config = dict(
    num_attention_heads=4,
    head_dim=32,
    positions='rope',
    attn_scale=0.177,
    init_std_o=0.00907,
    init_std_up=0.0462,
    learning_rate=0.0127,
    lr_head=0.00876,
    schedule='wsd',
    decay_shape='linear',
    max_steps=9390,
)
MLP neurons of a small language model. Each row is named by its layer, matrix (gate and up: input weights) and neuron, and shows model dimensions 0-159. Each number is 500 + 40 x the weight over its row's rms, rounded and kept within 0 to 999. Numbers have three digits each. A neuron's up and down rows have the sign that makes its largest values positive.
Before each neuron's rows, "fires after" lists the tokens most often just before its 100 highest values on Wikipedia text that the model never trained on; "fires on" lists the tokens most often at its 100 highest values on Wikipedia text that the model never trained on.

fires after: "-", ".", "1"
fires on: "-", " |", "|"
L8.gate120:491554523531496486489457460513528481475549459427479514509543471525512554469553467449472402530452446464486518414500529532555529505591502515564515522563490499531508500539476474437513524585492501438459418560560552521561538451491536506490546495482492503497428447443460454468474430500481526468501531500513545526485490555510561570467510510458468505523596486538513470616519540559565500459514489517477468551513482474464529513566486520492416471519506530447486503513464473600560498479480481
L8.up120:492468451430541483517518458490486527578512475456527578572528540511568547433489556525566512551472509512487531494513452458493567488555486480459482529466500497491541488487439460454554561397520456504504514489482518503440520576531584485455522479475514477554477500544565488519498470528524531477495494461568538553531479502473529502571529464482471386503553490479547546521536532506525494493545566449473520541503571526475533537567502489511420512479596492454492479539602452559520519553508492

fires after: "\n\n", " information"
fires on: "=", "\n"
L9.gate319:437453473490492425516525482492501502579555481561493528481447579493449526537459531479468518495536549498512480486520470441455488570482536493457595505483498512534505507423506490409445537516394426417502499518568526483588539474470466443508510535561480476487522509506462550515516505534499448483477558434468531426492534460521540506497495565457546512466477478502405549548444559446523531473474545489460487520478534501495516465428498507496473506502595538492447506491512457481557557498490420
L9.up319:557517449475500470510479554448475497561435500531466481546523473497524547441435480430482413524489528532511446523518496461495456498445483453504573444501440523479520558535456503424440545505497486449486528487521500536524487433470458494555508467526471467546522487462530529457508452510424400471429587474450504476478449426548489464482536517465504487466437467488580508540477422509541481477415571548493494471520420439498486476492486491498545600452453538498491482511477487431488511498508446

fires after: "-", "\n\n", "|", " career"
fires on: "-", " re", "=", "\n"
L8.gate115:486517485547506507501463508494539525496512475536497479520463473521443537461484455437519497466488550557462475449528437527543566536475404472482535558532490453498517477444512566427472511519507444483534492456531595586510494482519484493517508502498464432438539496463480488481547531569544540440494463499553483471546507506438541513456519473517488483435545544490504520534478513464481617498530572551485448424447476448503536470423573494483478526485484457518481541500551576520653496511506485
L8.up115:495548495486406468520483509408492463520439478463461502520478526402485570510507588490473482490400500511485554455526509514542503494484536417487512507472479521564463522463600508459577515562514508497497509521481612517474480450556505529480490489443495519555498499481478520526480496465512491452504511529557482512437450578505539488451507606476538513532419436503522488491558472515543480528469542500488462477478510428474484569458489526467413455530537448528505451441501460470529578547513486

fires after: " |", ";", "|"
fires on: " −", " —", " +", " |", " 10", " 12"
L10.gate436:478540448529462480539436492493400509564475579510518474426547534514541493498485454547520489473383533553516475557488509481499487569525510466475461547522503513521544518489526525548497527463448470547478512476487508574465551570498418503433479525524467523606481545460525507487519488481507475498514519493515547477492464525553481423528560489538546570526427605577487540531535479482516504528475513519418424509502562453478534435483520498438520542453423553458526485489481489562498495486502470
L10.up436:481553548523484499501482549494488523513470482470517519513505533535473478531494437445454485456543517560465497488454534494483546502563575545501462468386505503510454518521493556532527511516470472524486512452523519544453425537548503486512531529536497525372543520475517537491511494510493460536440566479533470463472477521512436536484471535470508507468498438500507506474548445474497471431422476337582544557478519508447496432503454510458533540527473507512547539511528477502451406473498615

fires after: "-", "|"
fires on: "-"
L10.gate582:467494504481467475504424458541497540444474518511526446519497466475502548531550457477535512501488521450411484594532528546524525538430539470472480613504506521427504500482503440471519488506515450554541451510503535520509425617496477435525501489514536519515451509486472541577521469442505520516493533478498438480467506514537541533536599512563503588471451564482452487485554460569470523548502495434483528435466487493504512463457497502439499460516491467535494454539492440518525405605517504
L10.up582:421495507577474476491486513474509531479514553529478612544540602437520501520525506500508514531500498452488523487428537453513535438420474482484447561540512454451478445442458464484511562449551472502430507465490508512480478565540478424485483474460509518525555423513475531559454531414489582535463523570537512480516505516417515552529481503489454469492485476524503510508643545528489528534529490483535454488497509496516497493542468453485489530540529480541574476540531460554546480560551483

fires after: "\n\n"
fires on: "="
L9.gate371:448454523477527481519510576443486524518426518479454484532462499555604466465438480493557549470481605491442498511504501459469579473425476470508566446542499444474526499505526520466555499451502454511480522488531500499499569471509491435458544457464474520563517498520496520493516509507498520493448441600474461534460455512490534391533530501499435529411466493520485500426451483458466569493489574516464494502480528473512458500433574457470507533521497443487496503477477556546583489459573472
L9.up371:482505423570475486523487507472528434576454453551453452446552515554504495490447530551541549471497568499475484534545372490522510455478533481471596454444470478481418457528522469491510512521568473506566467474523535517555533467465440466462504520483491455563465534507485525577487498494465443530518478540488495470471454504409558501539509574512448485496491533469485533471562422524529509518517599464486440453501494506510481477477541534442460489482501540441493457475477528528552551515494413

fires after: " |", ";", "|"
fires on: " −", " —", " +", " #", " -"
L10.gate566:460548526558467424446440567453426577569495494511466525517481518564484470480530445448515506512531505520410470496522492468512442440522529500520532504462580478546501527486445531467537477433477547486485553551521566497497550539399481446428442498557523504552491570486493454529491456469460586471512466549511503484475544430552540497553520488498543456481498526512496521542495532550520560500470460539508567521416533535509555503471457465470515481508534461511546463459537499424497447510568468
L10.up566:447469508504530457462466563480514435473453449495568506468489525496508485536472532554456501526529478546570467622541497523467519484567519450520434579500435542480447490475459433456521523499424505469478603523569473525491553590438509503538500496472480484478466477519514490524487504483492422498520483551520489436526496474451503481525480541576555545508494550435515534470546484593520487476527482470493484458474475502575520471488525531458475548478511516507532495487503527509537411567545623

fires after: "\n\n"
fires on: "="
L9.gate439:457504483472493469446446529406487518514531530499457437560454457522533545500402516450517545436518570532496414460494454469532539526489509453490561483500489479452450479480521516487525499442521445500506542541507581581528525490488488484492564434502456460492497531514522509479520506516429495449476482524505508496454456438501536422442464476416488478451448510461452562567486473514454593485522577512492501440492488444522489467485526529475455508451523510533460554491554533519641538491518484
L9.up439:446516515540485499482465576437499496496482506522473484543433477510469551487448469474555553440490531506497458441542484502504535500441578449462540435514461496490435491470532529468504478522533478506461515528503579557527471479480480490474535472527465492557549581540511554512513537543452503444494524509490505504408474484492504431447453482467502554444464492500462609540460433553482571468506594446504507470484527417532444501500525498466482550481499489479494473463549549514666481508534476

fires after: ")", "  ", " −", " |"
fires on: " |", "|", " of", ".", "3"
L7.gate163:460516500474541568534444436460523497526515526552521532468475492510457454502557494497503532569389437433495546521482501564513569486495466522524520511466546501505578483455559485418451526508525502468469500541490551610545498504468521528455591474512464587513460492492483548424551521481529535490477480508534475453476497460460515428534530496500509527494592479437563446504491459514489435554500432500535516538477450501491491534470519484409473532480465478535467490501474550506625513525514457
L7.up163:530547465525517456521534469503504464514452426493514538476463578498412538503468522440526486480462490523519502549449525478514467512535463513527416413519510464609523513499469491547512515548524391528571443433554517512441526478461493501504570519571580560471471490496595454510481478492475442465572502491476489485490492547541512488462537491543577470481545515529487532530511498472442418517553481484497570501460465530490513519572502564485498545577499549453422517525514473498510479503569530

fires after: "\n\n"
fires on: "="
L9.gate449:502490491487457469466446506472496538471553514507502505466430472508470527560473469492500450503547508481474528510569471476542528523453537527457584570536465465484496476492552482426509584445474494545462449415519540492488516464424515468425469537539460537500465499485544528503492427521478421466515568509457537435417559483494510465453507511427504494504486466484477516534500451442448585488540533538551483438451527477499471540493506513511403416513494479496413568436568541488562527537503536
L9.up449:472473537512484464550551503388466531488463503506457499526520491520440509491473500482499492530410573486526519463510461516486515492501509502488544498533505463459444436531519420488466495479527429475477477488502515545536504426551533464544521497487442545493456401448524483514479532502391410442519493500472554431446545471536509481472562499495433535478527428447506519561462457529514505465575565505466460453533480408451453492545477455503443470477543507557484546478512510565567503563436483

fires after: "|", "-"
fires on: "-", " Total", " Species"
L9.gate454:468457465461503614440469496536460446547422438466444523541510501450489524498463443511536477436514494487467500428485507464385508482491494456502511508478464488444448482535443517463479570497498546514451462454536518545544485545527499446529449486498542507456499429463496389503509503455465437574565484539516519533504408541478493495468526493499520467498479419576414515486461539476466513590509543540467525553428594474526514466497510484494509491524471454508482525551464496506475539473500517
L9.up454:534500435504520541463514519525475508535466520557486589574535524456491514552528480495526572450509460512412449474536526560517519508509514521532433549499521502525536512464478421469556487553493506498517465509596417586481502498556501436514477562527505441543472543577555497459433486502536530500535476515578534476532504500502496569471540508581480479489543471507537552488479520420461542525553561455522513503498566532512514519488510526477545501464480482388472545518477443509557484528402550

fires after: "\n\n", " with", " as"
fires on: "=", " the", " selected", " total"
L9.gate357:420487503444551470516493550457517463488521475449497519529497479475514494484511479477421508495515554500459441447550550499467534546523426498462498472565544461450521516448504551442538518439515523537467557395494577507475427508483526504444532559514482490459525628508493530475516514454512541508525470459434496454471497492542535509435470496466460504539494474491551503560472542478513571528510465473500549472549432500507427423465514515460443474427443497508558498569535528493566520408483445
L9.up357:477486459456487560532453539501476401503539467513482446519494525506481579432460477471508483450499516493436500504462527512519489539576475436482553495518493507567487479457530445386526576461514513494478446471464451514508474438393570532571503498483480476447526529533530538493545484533532542508482518558475412493517502478448410478542451514420535474562481426465418492496497526493489573498548561509520517504501395505515519483523506471515472507486502556525533530524531492456482485550475412

fires after: "-", "|", " Sp"
fires on: "-", "art"
L8.gate94:448607474480498456452507509542475496498539495513509465508536501452495467501490474559471537477513479495588473531487501536525467456474524540487450550481477553481516492536426532447510519482513540444496576483482547503579454443521496462471505414436478445556480487451529456482502534496578517506517409413506519467550574583473472478593493484451480509558439510529544494468528525465488544458544516506515449584476495565442536480541537477479506458429539493501404523455542437516498443460506515
L8.up94:456456438467509507473510479522557470567544433469490547516476451507529476410491521466555455510489516509485436438491444575481488452525550504472477509433422522439484453475504493502491432427492455459480549470514499550492499487485466555482474535530578448495430458507538477477522446448594508486570467536521538487417502566459510599505493455485484509448486514456511588469503519449539546502505542436492489493504527479512534509518493479506493521527537550600438488608471469518576509488494496

fires after: " 0", " 1"
fires on: " |"
L3.gate504:552448505492536452554456562524504497500445482518462502553434472534534464517504485505481545497519550502542519516532475497505516452430493499517514526506509464449556439544500443508385467479442510498507511527586559469511536420559472481502474479501411542452524481514516545520495499501530494504520428493476517462456433493468488530494508558494479566518411556430424540420521472520451479513618539469432487506483507501515442453461454483495492482581515388444527519491482511500475542533560453
L3.up504:454444487513500528512500520505468564536498466427516547534570537523481522519477509523435503550444502473532519523453497530555459487494450629463484480483458458524467499519470519560521464475502549569512523566516530494508446513467555532498481500461504421562520434475542535461429535534509505544453497539490491575483461513575395497523498487489499457456522433546469530553407499512565461457484424519537505512457504502562510551489475515494465405486569421506519466535486427501445452519535493

fires after: "-", "\n", "|"
fires on: "|", " Pos", "-"
L9.gate459:521527522492483477501555518539500436507500532587499532521415490577465556510492475461405464520480493544459478531514481494481568582524528504505465498537477545525480568496413489468495483502605432512527457480485517573476522509469501532509504460505469520532550463482556449470514505542505466460653529434481532515423523457540520501598468507529435497553479464463490503448467499559570555528417491516531486490431528525494541516486415487474541532487446512534540469474528491509514516544513487
L9.up459:518479457510510557526402489507440517453509569580547496523564493494457496570490436422488488509445499478460489543439516463480539552496512454474442581491530539514514485451520455407433421590529510517540494451469486547510555493503512514479494551520459522536484485488529492489511491552497514554436506560543445492488544545526540438548529508531525528558526455474517489482500505441549517518516449488535465588498461536459497390434519481512486434523538495591498565497462494489569490466525532

fires after: " 0", " 1", " |", " 2", " 3"
fires on: " |", " (", ";", "\n\n"
L2.gate178:553492493596515428496545566537451488566487562519483523547512502402541479435548432508490520498475509485469460500459504499471503485508508538494503470431536520512590477522540503522516478443451500546514524446494533597519500527489447460549561476502508533523516521408502482483445557462459486556480450420565489484494407567538461461449515515525472497481451573474437497548523487536569466520496431434566462522497483492531475481510474502454460433533519534498515524524483475547493456485573579
L2.up178:497424444523446557494543460487500502480493473488489506498505546484541499412460474488503558484526499488431522478518512462498471566632503472481494459549561481528478504544500501488480544472418518599514472421560560564469542520531551535523509490414526548495476421411481546462470536438492503596516475511496533491478465520548500539544498475552498492450446460559465517478435451462541603485532466530476464544555518468470524466413481524540516545499466530516466524490495491485514459462519464